{
  "n_layer": 16,
  "d_model": 256,
  "n_head": 4,
  "n_kv_head": 4,
  "head_dim": 64,
  "d_mlp": 768,
  "vocab_size": 16384,
  "activation": "swiglu",
  "norm": "rmsnorm",
  "norm_place": "pre",
  "norm_eps": 1e-06,
  "positions": "rope",
  "rope_base": 100000.0,
  "rope_fraction": 0.25,
  "qk_norm": false,
  "attn_scale": 0.125,
  "bias": "none",
  "tie_embeddings": false,
  "parallel_block": true,
  "init": "normal",
  "init_std_qkv": 0.0544,
  "init_std_o": 0.0,
  "init_std_up": 0.0544,
  "init_std_down": 0.0,
  "optimizer": "adamw",
  "lr": 0.00147,
  "lr_mult_up": 0.822,
  "beta1": 0.95,
  "beta2": 0.95,
  "lr_head": 0.00621,
  "grad_clip": 0.5,
  "warmup_steps": 336,
  "schedule": "wsd",
  "decay_fraction": 0.909,
  "decay_shape": "linear",
  "final_lr_fraction": 0.0,
  "batch_tokens": 32768,
  "seq_len": 512,
  "doc_mask": true,
  "train_tokens": 311500000,
  "steps": 9507,
  "dataset": "wikipedia_en"
}
MLP neurons of a small language model. Each row is named by its layer, matrix (down: output weights) and neuron, and shows model dimensions 0-63. Each number is 200 + 40 x the weight over its row's rms, rounded and kept within 0 to 999. A neuron's up and down rows have the sign that makes its largest values positive.
A block is one neuron, or neurons of one layer that tend to fire together. Before each block is what it responds to, as a language model described it from the Wikipedia text at the highest values.

Description: Adverbs and adverb-like words next to a verb or clause subject, such as still, typically, first, later, only, mainly.
L7.down233,178,221,259,127,204,248,182,126,147,207,203,153,154,238,227,182,157,158,195,246,204,233,169,155,187,195,223,214,206,189,292,175,247,282,186,197,245,206,181,258,202,154,240,177,170,217,193,181,170,225,160,227,199,201,179,176,91,120,134,188,252,230,230,231

Description: Main verbs or auxiliaries right after a person's name or pronoun as subject in biographical narrative, such as earned, attended, had.
L5.down45,231,221,186,207,184,291,227,209,178,203,181,223,245,156,92,220,183,186,237,206,201,136,197,205,230,166,200,240,201,180,271,149,217,143,274,248,157,246,187,220,215,230,173,205,223,216,263,157,222,189,199,237,258,152,176,182,256,157,208,200,255,211,215,158
L5.down197,249,217,191,212,197,174,201,219,166,183,205,147,278,193,175,231,165,175,216,216,190,246,198,192,256,275,151,214,147,122,168,240,241,152,177,198,194,204,193,213,252,245,169,196,193,220,173,197,206,123,98,154,214,213,167,177,193,190,188,191,244,176,175,176
L5.down289,138,217,196,172,208,169,185,227,202,216,241,227,195,215,207,187,279,171,189,161,138,117,184,225,234,318,265,218,166,144,221,183,165,236,244,288,222,206,193,196,177,267,245,208,182,116,143,151,168,220,193,203,222,260,142,207,187,227,196,169,298,262,123,146
L5.down469,181,158,196,237,214,160,205,194,251,214,153,145,203,170,182,307,176,187,159,216,199,185,194,208,216,155,195,109,183,216,186,260,218,208,210,192,176,197,258,169,232,242,186,119,203,235,170,237,211,251,194,195,156,211,172,124,217,112,165,185,200,165,210,258

Description: Main verbs right after the subject that start a phrasal or light-verb phrase, such as takes place, turned into, took, made, plus existential There.
L2.down30,143,178,183,177,289,275,207,191,220,195,245,204,190,129,187,153,157,159,154,166,176,225,219,175,140,165,137,182,244,166,223,197,196,164,172,231,221,114,176,270,157,210,205,220,155,169,243,196,219,226,134,160,185,166,244,223,197,141,270,205,176,194,229,222
L2.down35,219,262,118,216,245,184,215,158,205,211,246,219,234,187,190,215,62,149,169,250,220,189,200,180,191,219,162,186,219,268,237,209,215,209,201,196,163,154,222,210,224,210,171,228,163,229,223,236,233,194,131,220,242,259,182,180,152,251,203,304,155,205,181,218
L2.down51,199,161,253,176,173,237,191,270,256,170,203,226,204,173,227,200,303,190,166,196,272,200,190,300,240,197,224,224,120,222,178,222,135,189,161,226,249,234,246,284,189,250,191,222,172,73,280,191,184,210,168,242,184,170,162,146,136,204,207,152,203,218,218,217
L2.down78,189,277,109,216,158,250,191,205,152,256,256,188,226,159,213,215,219,243,204,209,164,235,180,229,147,210,208,194,126,172,165,159,236,215,192,223,193,186,253,199,183,191,162,171,181,176,175,202,291,185,200,186,234,232,132,262,145,214,239,129,218,190,135,172
L2.down265,154,177,228,197,185,210,208,204,250,198,204,133,196,158,231,240,151,140,192,149,206,218,210,221,189,199,276,155,174,170,221,180,157,222,185,215,243,210,274,153,117,154,212,281,157,175,232,164,236,228,213,212,212,180,165,215,183,162,207,201,140,200,191,168
L2.down323,175,219,224,238,158,198,207,145,250,159,218,272,154,187,216,222,227,214,156,154,148,211,180,232,198,261,174,311,231,220,196,198,212,191,165,249,225,164,257,184,194,217,225,149,159,192,158,168,183,223,135,221,238,210,145,136,130,196,213,225,225,167,190,170
L2.down374,226,203,188,202,206,183,209,185,156,234,231,158,233,202,156,176,215,185,182,244,238,276,245,211,213,232,164,234,229,227,193,155,198,223,197,249,207,189,242,224,250,207,259,218,150,239,268,142,267,185,230,150,240,195,169,176,215,251,218,220,142,204,206,224
L2.down415,187,249,176,154,223,219,154,183,225,227,117,229,232,207,191,248,192,155,228,215,232,176,219,196,148,190,225,200,254,214,246,201,142,260,204,242,154,188,169,219,193,179,139,154,117,290,267,135,294,273,271,204,150,170,172,175,146,157,199,182,197,199,161,147
L2.down436,148,216,180,214,153,202,138,163,260,246,171,174,295,183,174,148,239,234,205,211,259,183,188,164,230,253,209,250,189,161,167,173,181,163,253,201,159,236,189,178,205,193,140,264,275,230,202,151,183,226,189,141,165,233,250,144,214,257,109,225,140,223,178,242
L2.down438,175,175,301,249,227,223,211,220,175,207,218,249,213,142,270,206,179,142,236,248,222,194,118,245,184,206,151,179,201,265,201,206,150,249,181,173,136,233,151,128,223,174,158,198,167,178,199,217,211,228,163,195,187,220,198,148,158,189,186,202,165,203,204,143
L2.down440,167,225,226,170,165,221,213,128,221,261,283,132,214,207,194,222,188,177,194,260,222,236,107,247,180,201,203,159,79,194,144,253,238,223,197,188,170,237,255,169,196,211,200,239,168,175,146,229,140,143,192,216,190,236,226,167,242,235,222,182,177,165,232,205
L2.down533,225,231,115,166,175,221,142,205,207,247,140,144,209,197,221,177,219,202,192,226,185,253,217,205,211,141,152,162,280,207,226,206,207,213,190,216,204,179,232,302,248,178,274,197,265,219,187,267,208,215,241,140,190,264,135,217,165,244,191,249,226,254,159,207
L2.down604,236,176,234,269,220,128,175,157,194,196,165,231,181,228,154,247,159,179,228,193,252,188,150,241,141,244,205,188,198,265,213,145,121,188,200,182,182,191,319,205,213,261,176,169,186,226,195,200,225,244,250,265,194,177,164,203,189,140,158,237,214,219,149,206
L2.down675,218,179,281,237,226,127,204,200,168,288,214,217,156,206,143,191,232,201,202,214,182,206,220,251,168,230,229,234,159,216,162,114,210,209,246,208,237,182,201,239,234,175,214,190,192,255,221,226,173,209,146,229,189,146,157,246,235,187,200,152,236,128,166,214
L2.down703,202,194,168,240,219,236,174,201,233,268,215,151,262,232,180,215,181,187,171,279,220,259,168,228,167,178,172,245,228,191,238,188,236,229,121,196,135,234,253,269,214,245,167,203,244,209,199,233,221,205,201,162,205,241,232,167,205,262,103,218,232,187,207,181
L2.down704,221,179,228,188,170,213,183,243,151,188,232,213,167,190,144,225,170,143,150,241,213,193,150,223,195,152,201,233,245,222,199,176,201,210,248,219,231,206,288,297,285,173,198,197,144,186,203,206,168,183,178,188,142,202,206,204,191,212,176,273,201,206,204,234

Description: Determiners that open a noun phrase, mostly sentence-initial These or This referring back to the prior sentence, also other, some, many, most.
L5.down72,161,181,154,203,277,197,272,208,230,265,238,166,258,122,297,225,155,165,219,263,295,157,144,177,170,165,93,226,191,165,223,254,249,183,202,210,186,188,185,167,222,219,224,125,162,199,195,241,218,179,202,195,254,159,181,221,239,202,170,172,177,163,289,147
L5.down467,238,275,203,261,221,126,184,214,218,198,189,226,215,302,231,124,171,177,249,198,215,198,183,233,200,246,181,131,166,245,218,146,177,165,211,178,197,240,264,159,175,212,197,165,178,151,161,212,223,276,211,190,149,161,153,190,188,186,237,210,176,162,196,141
L5.down581,195,218,219,193,212,190,283,186,173,208,205,156,186,209,232,248,221,139,180,185,159,176,183,192,174,156,131,174,178,219,288,211,173,282,205,219,132,276,223,211,207,177,194,215,182,221,193,184,145,227,171,185,179,189,192,218,119,193,147,200,151,217,151,227
L5.down756,177,164,220,192,174,242,252,229,216,202,184,154,265,257,141,178,220,163,173,161,204,202,205,154,178,144,187,182,183,236,173,221,183,198,202,175,231,139,235,184,252,170,195,176,179,200,149,229,114,259,233,84,188,175,203,198,159,203,259,211,186,224,197,230

Description: Determiners like other, both, these, certain and modals may or can that open a clause, often before be or a plural noun; also World.
L2.down129,198,206,175,224,186,211,197,219,228,174,216,175,157,174,187,168,306,205,209,180,238,222,263,196,206,121,142,253,129,256,208,170,168,214,236,164,170,158,164,232,169,161,183,203,242,211,160,221,195,197,215,130,231,161,139,151,175,185,152,253,188,266,138,204
L2.down148,226,141,228,214,198,193,225,179,160,207,153,211,178,206,103,162,177,202,188,191,214,220,229,249,132,151,222,272,215,186,228,248,232,199,204,169,208,226,138,242,220,171,181,233,208,237,150,216,173,212,236,255,208,182,162,97,241,215,174,152,215,235,165,264
L2.down172,211,200,173,142,203,256,162,179,216,227,204,190,202,203,142,155,166,192,164,249,262,216,167,224,211,164,224,196,196,145,212,191,175,137,203,232,206,219,244,281,201,193,192,277,146,184,199,197,228,228,253,154,203,185,252,170,108,215,161,269,203,202,140,215
L2.down193,166,175,267,248,276,206,205,184,227,160,168,157,214,223,178,230,155,193,248,209,178,165,166,222,175,215,180,272,170,251,225,180,183,238,216,210,209,213,227,251,195,213,156,145,134,253,197,128,259,250,229,202,220,173,186,213,213,214,234,160,237,173,210,145
L2.down235,198,192,216,195,181,248,208,233,178,196,122,205,234,225,223,268,190,191,181,238,196,156,149,180,157,243,178,174,221,225,199,228,169,229,152,249,141,209,136,239,199,214,135,222,209,161,282,186,268,234,178,257,169,155,185,135,135,214,184,54,220,169,143,226
L2.down312,173,227,128,170,145,225,233,177,106,234,231,225,286,149,192,259,199,200,214,209,176,260,217,215,207,156,140,256,208,223,233,210,192,219,225,171,166,196,169,209,174,185,191,245,187,206,199,225,208,171,219,170,113,219,145,215,205,208,163,194,253,69,193,203
L2.down360,189,193,199,172,212,172,229,301,212,227,177,247,228,212,142,220,235,194,165,225,155,187,166,214,239,208,166,216,279,169,228,193,303,165,242,211,207,182,135,228,176,212,287,172,203,191,131,159,222,186,144,186,180,213,201,155,200,196,142,244,199,245,175,188
L2.down408,172,172,171,185,223,129,251,230,195,232,256,179,148,245,181,155,212,212,181,220,155,245,218,183,232,171,205,129,224,227,148,228,175,234,151,227,195,256,224,238,227,228,179,182,187,215,156,179,171,211,186,199,252,149,248,231,291,130,202,189,153,182,150,228
L2.down409,171,161,230,189,110,208,150,162,160,191,261,239,204,218,169,124,221,223,207,243,246,297,254,162,242,185,236,137,213,139,181,198,229,230,185,245,224,177,218,229,206,245,180,205,137,141,250,205,185,171,173,169,232,177,215,211,252,191,155,146,148,195,124,158
L2.down529,121,261,148,173,239,201,173,236,127,172,213,231,147,200,211,198,252,176,158,181,160,215,253,131,216,204,257,251,154,265,161,215,187,201,195,232,166,173,236,214,170,162,230,190,164,239,191,257,268,155,219,185,175,208,122,170,199,139,117,185,207,231,221,207
L2.down530,211,133,181,240,246,159,185,232,146,225,148,235,153,158,183,224,143,229,189,219,222,202,209,242,194,271,226,199,245,167,187,207,273,177,194,264,168,238,202,249,189,187,233,171,211,237,163,223,212,178,176,226,175,214,218,181,148,158,174,127,257,197,219,247
L2.down612,125,263,204,184,221,212,173,172,206,147,174,109,224,101,262,205,245,176,176,191,187,287,174,182,213,253,180,202,225,257,161,207,159,257,174,233,178,233,195,195,191,265,177,232,145,231,264,161,206,203,171,208,256,209,185,258,160,133,185,204,246,189,214,219
L2.down642,187,179,138,174,235,162,188,235,232,108,204,264,197,236,187,211,220,159,206,201,258,282,150,181,185,161,306,211,132,236,262,196,181,214,192,221,240,187,231,197,210,169,151,190,284,247,159,241,138,222,208,161,230,131,166,240,141,137,195,242,175,205,253,134
L2.down662,145,112,217,209,209,133,222,163,184,239,198,202,212,88,234,209,202,171,223,255,234,253,176,281,231,204,140,166,195,192,169,162,192,189,182,186,213,193,279,260,176,296,175,193,194,277,224,130,250,230,183,160,260,202,139,216,183,157,119,157,213,277,203,172
L2.down665,168,178,263,197,241,216,206,230,161,188,176,204,185,247,246,246,147,201,210,188,181,202,230,251,223,128,182,244,158,183,261,204,256,260,204,218,200,275,98,152,275,168,204,157,203,247,204,228,211,201,156,275,103,217,167,233,190,233,206,205,225,120,213,208
L2.down758,229,183,257,167,249,180,216,145,198,219,149,181,187,203,201,215,213,173,243,238,213,220,161,197,159,208,242,193,256,113,205,157,173,230,193,191,151,188,231,170,164,183,172,135,211,173,236,161,178,170,183,187,158,224,199,142,185,152,134,161,213,165,137,204

Description: Opening word pieces and abbreviations in scientific or technical prose, e.g. ph in phosphine/phonemic, orth in orthologs, n in nmi, plus Genus: colons.
L2.down7,139,201,217,192,152,128,235,205,206,205,127,182,268,112,161,229,246,204,223,267,195,196,156,191,173,154,163,213,254,118,201,124,218,276,236,157,260,224,233,218,162,254,170,203,195,166,172,180,205,209,165,166,176,241,139,201,171,208,208,223,166,202,150,172
L2.down22,112,245,284,172,255,181,176,209,137,216,203,211,239,176,211,223,142,196,178,113,112,135,207,239,192,276,218,298,232,174,191,183,191,246,212,171,232,174,169,314,230,176,150,219,172,187,233,166,216,209,218,209,172,158,159,192,249,188,195,179,182,126,212,208
L2.down27,156,192,218,152,187,127,194,162,172,204,203,201,193,223,231,180,190,210,129,165,147,238,276,251,114,227,281,212,279,237,113,171,203,145,186,232,266,124,205,127,212,263,158,221,178,197,191,161,199,211,271,262,206,192,168,170,212,169,227,235,240,175,285,158
L2.down119,266,244,184,195,148,191,192,180,192,247,158,163,205,178,234,167,166,142,192,260,234,171,162,208,218,160,163,218,217,174,240,200,223,243,255,189,224,178,270,280,267,179,156,215,154,190,206,197,248,252,225,262,217,149,169,235,336,240,166,182,208,221,151,173
L2.down226,203,255,172,193,203,125,132,209,226,246,187,247,205,205,265,194,152,224,235,187,204,240,184,178,178,267,131,219,157,252,236,179,150,240,230,162,203,204,212,169,150,207,190,201,76,190,137,245,183,206,204,271,219,196,203,248,275,188,211,283,194,165,167,226
L2.down257,201,145,149,253,265,139,199,239,234,261,196,233,203,172,265,157,245,228,229,209,188,159,208,210,222,245,285,123,175,182,229,166,207,142,175,175,223,157,165,170,215,212,135,236,178,179,230,149,239,213,171,240,242,285,139,262,207,274,189,235,225,157,236,260
L2.down262,130,235,216,278,167,229,239,211,252,205,223,209,140,252,222,165,207,238,193,177,291,172,160,140,173,183,131,177,172,253,236,194,229,190,241,245,247,256,164,178,183,183,219,236,184,175,224,193,211,212,183,190,222,189,193,209,96,170,218,192,258,149,292,150
L2.down300,188,205,206,187,248,188,219,214,169,145,149,145,139,267,149,232,173,194,220,189,252,234,176,223,225,243,182,179,248,136,255,145,263,208,222,273,187,243,171,128,217,201,142,250,131,215,262,178,242,160,164,251,174,218,197,228,214,138,235,152,217,185,218,145
L2.down328,126,208,192,194,239,194,184,215,186,222,207,173,141,262,178,199,149,230,168,163,243,245,220,152,277,204,149,108,204,133,176,210,153,204,180,213,294,196,244,236,278,174,240,193,208,143,214,156,252,246,194,192,246,186,225,194,165,78,147,261,266,176,160,259
L2.down362,193,196,157,171,235,243,205,152,286,183,232,297,171,202,209,166,224,216,152,208,177,214,184,185,196,281,179,216,179,114,212,241,165,180,164,205,169,235,169,178,203,210,243,296,137,180,210,236,198,241,168,276,231,185,159,211,219,181,148,168,145,203,229,219
L2.down400,165,221,158,202,197,213,278,230,200,236,131,196,162,109,149,247,169,163,201,181,232,147,130,102,167,201,154,252,184,174,293,184,188,243,219,173,221,157,128,161,198,204,226,207,181,239,143,229,155,156,182,174,210,231,213,217,275,154,283,199,203,145,108,189
L2.down474,202,187,134,214,229,202,198,187,246,264,177,191,182,202,272,196,132,201,153,217,183,208,251,226,214,151,210,206,127,217,186,222,234,265,225,226,218,266,187,180,170,205,150,206,237,214,202,197,189,198,219,215,173,215,207,235,189,179,193,222,194,202,272,212
L2.down607,226,154,236,255,191,179,230,178,158,155,155,190,279,237,210,217,192,193,217,246,190,265,223,241,175,238,230,156,231,195,243,179,162,230,284,159,132,181,120,175,208,217,176,201,177,185,209,141,296,246,208,145,280,202,128,231,216,207,148,225,217,190,163,167
L2.down746,181,201,204,168,219,121,180,196,208,151,169,180,165,185,154,261,198,108,164,217,288,221,254,218,149,208,225,163,152,164,210,155,212,217,245,146,203,105,196,186,227,224,210,195,170,230,228,138,227,116,204,219,178,242,140,235,196,172,236,157,214,190,188,171
L2.down749,187,213,150,195,198,139,156,162,242,213,198,182,216,229,177,145,263,203,239,273,195,241,259,268,264,235,269,196,187,185,212,149,172,214,200,171,176,199,248,232,245,197,210,160,183,178,242,171,223,179,210,282,261,271,256,214,131,187,159,183,226,171,157,239
L2.down759,180,155,206,242,213,205,221,285,174,206,197,169,206,213,226,175,151,223,256,242,147,284,197,162,248,128,232,213,170,241,186,204,141,181,200,245,174,215,157,219,180,140,157,270,227,214,245,159,178,235,130,130,235,190,170,222,183,196,186,229,208,232,141,207

Description: Common action verbs that start set phrases or phrasal verbs, such as took place, turned heel, bring back and went 10–2, plus some word-initial fragments like Foss-il.
L7.down646,147,176,127,266,145,236,175,134,230,193,257,137,253,280,129,233,225,231,179,232,136,242,215,166,184,206,209,309,243,267,250,222,223,263,156,163,191,265,214,223,93,208,192,252,216,174,240,206,230,133,205,247,231,190,162,170,155,216,175,246,209,190,176,147

Description: Line-initial dashes opening later fields of infobox-style lists, such as Postal code, Binomial name and Clade in places and taxa; also author-abbreviation periods (Wollenw.), and loosely found, same, its in prose.
L2.down53,167,208,239,235,235,177,236,177,231,222,215,206,227,253,109,278,221,193,213,209,169,227,161,166,157,225,179,192,169,173,241,174,157,156,209,195,221,209,154,194,216,239,232,161,144,196,219,167,239,153,246,198,231,197,213,269,191,127,152,186,228,204,132,255
L2.down89,129,219,226,207,288,258,206,143,168,179,227,235,251,201,208,211,258,171,192,236,211,201,194,256,205,123,251,178,150,231,241,251,251,193,145,240,228,221,116,209,237,218,246,201,188,199,254,186,125,213,188,159,251,180,143,202,242,163,191,184,181,152,183,203
L2.down132,274,261,240,209,162,149,234,177,177,186,257,166,184,213,135,183,183,191,207,147,255,163,130,243,159,135,206,230,184,212,211,221,224,184,211,230,161,223,236,211,185,253,209,238,232,159,206,200,194,276,191,160,215,189,210,226,140,220,329,216,249,221,188,227
L2.down147,256,147,196,151,278,200,228,166,184,108,239,228,214,141,223,261,172,151,183,163,118,164,238,255,230,209,187,158,213,225,202,224,166,159,226,204,168,206,120,169,190,181,220,278,198,196,211,230,228,241,182,203,225,210,198,168,187,205,229,183,234,267,209,183
L2.down161,215,238,161,161,258,163,216,156,117,256,180,235,233,245,200,156,195,225,206,177,250,244,178,159,152,172,151,148,193,184,203,218,277,181,245,187,200,129,159,144,164,245,187,194,153,196,225,154,216,165,213,197,174,199,197,221,253,139,195,142,182,208,158,211
L2.down189,230,214,211,151,209,224,228,198,216,160,235,208,257,201,168,175,253,204,156,142,238,224,153,145,144,174,264,154,183,208,198,226,211,194,154,199,256,234,255,211,165,175,233,201,137,132,235,177,168,233,144,176,220,184,180,286,188,141,161,305,222,225,237,184
L2.down230,261,190,163,230,220,146,207,237,162,173,244,189,212,168,144,194,170,147,238,222,261,169,216,118,214,215,132,143,218,227,172,100,241,251,242,265,154,167,227,185,187,170,164,185,196,196,153,257,250,268,188,193,184,196,208,243,240,250,241,100,284,146,175,215
L2.down255,217,166,191,193,194,177,220,191,170,174,204,232,159,223,195,215,136,224,246,251,192,252,221,195,221,95,180,165,165,227,247,148,250,169,270,165,194,158,215,198,212,162,266,188,210,200,258,207,215,258,151,209,167,256,198,223,185,181,170,174,194,173,213,219
L2.down319,233,198,202,175,194,164,198,195,207,292,270,254,112,225,195,190,223,132,257,215,184,221,165,144,164,142,260,229,225,206,182,205,202,187,181,165,151,199,222,160,199,147,186,271,236,267,251,256,169,157,157,176,262,197,157,229,173,154,166,221,231,227,203,163
L2.down407,210,230,211,139,134,192,205,179,149,222,154,195,255,155,181,251,169,206,185,206,344,173,134,204,170,173,222,193,182,167,227,239,259,190,238,235,168,242,168,158,96,150,138,189,166,236,169,211,190,261,234,154,164,194,215,239,176,216,199,173,186,234,212,159
L2.down412,220,216,243,245,143,184,232,238,155,139,198,189,261,266,269,163,230,159,132,200,175,228,189,189,173,272,230,242,165,143,149,87,257,228,257,175,170,213,195,206,219,200,150,217,183,235,250,113,195,208,223,212,243,179,245,230,236,228,186,242,250,219,164,174
L2.down425,205,231,127,204,211,217,259,152,253,287,174,204,185,231,157,177,162,222,234,238,253,198,200,155,275,207,223,152,271,178,241,286,198,170,249,203,206,191,245,182,269,134,217,183,182,214,187,200,188,238,148,248,238,218,183,220,209,188,142,239,143,145,300,191
L2.down483,135,267,239,186,210,139,170,153,153,230,181,214,285,186,203,147,230,107,150,189,269,246,198,201,226,208,233,203,219,223,223,232,231,219,228,130,183,188,194,161,190,188,213,231,128,173,277,226,207,217,123,164,239,203,208,196,193,149,179,248,234,166,159,164
L2.down501,210,180,179,218,211,167,182,158,144,230,170,145,194,168,171,209,238,136,185,260,230,217,195,155,174,249,207,100,254,196,174,154,172,348,212,209,185,186,186,171,195,241,192,161,192,224,186,170,217,233,162,175,254,235,144,181,163,220,201,196,233,169,200,191
L2.down711,200,244,166,140,204,168,215,200,148,206,174,108,216,287,198,211,139,224,194,225,198,226,152,147,225,137,228,216,196,235,245,234,183,202,170,159,253,185,147,163,154,225,253,138,128,203,270,143,183,294,114,192,265,208,225,193,188,122,170,137,226,235,164,245
L2.down741,135,240,179,217,232,244,143,160,220,229,180,246,218,188,182,173,196,146,199,225,180,214,190,200,151,243,241,165,216,194,195,217,241,162,217,198,176,178,227,242,189,182,235,212,187,178,303,238,90,194,256,207,241,211,184,215,48,208,206,146,233,192,160,51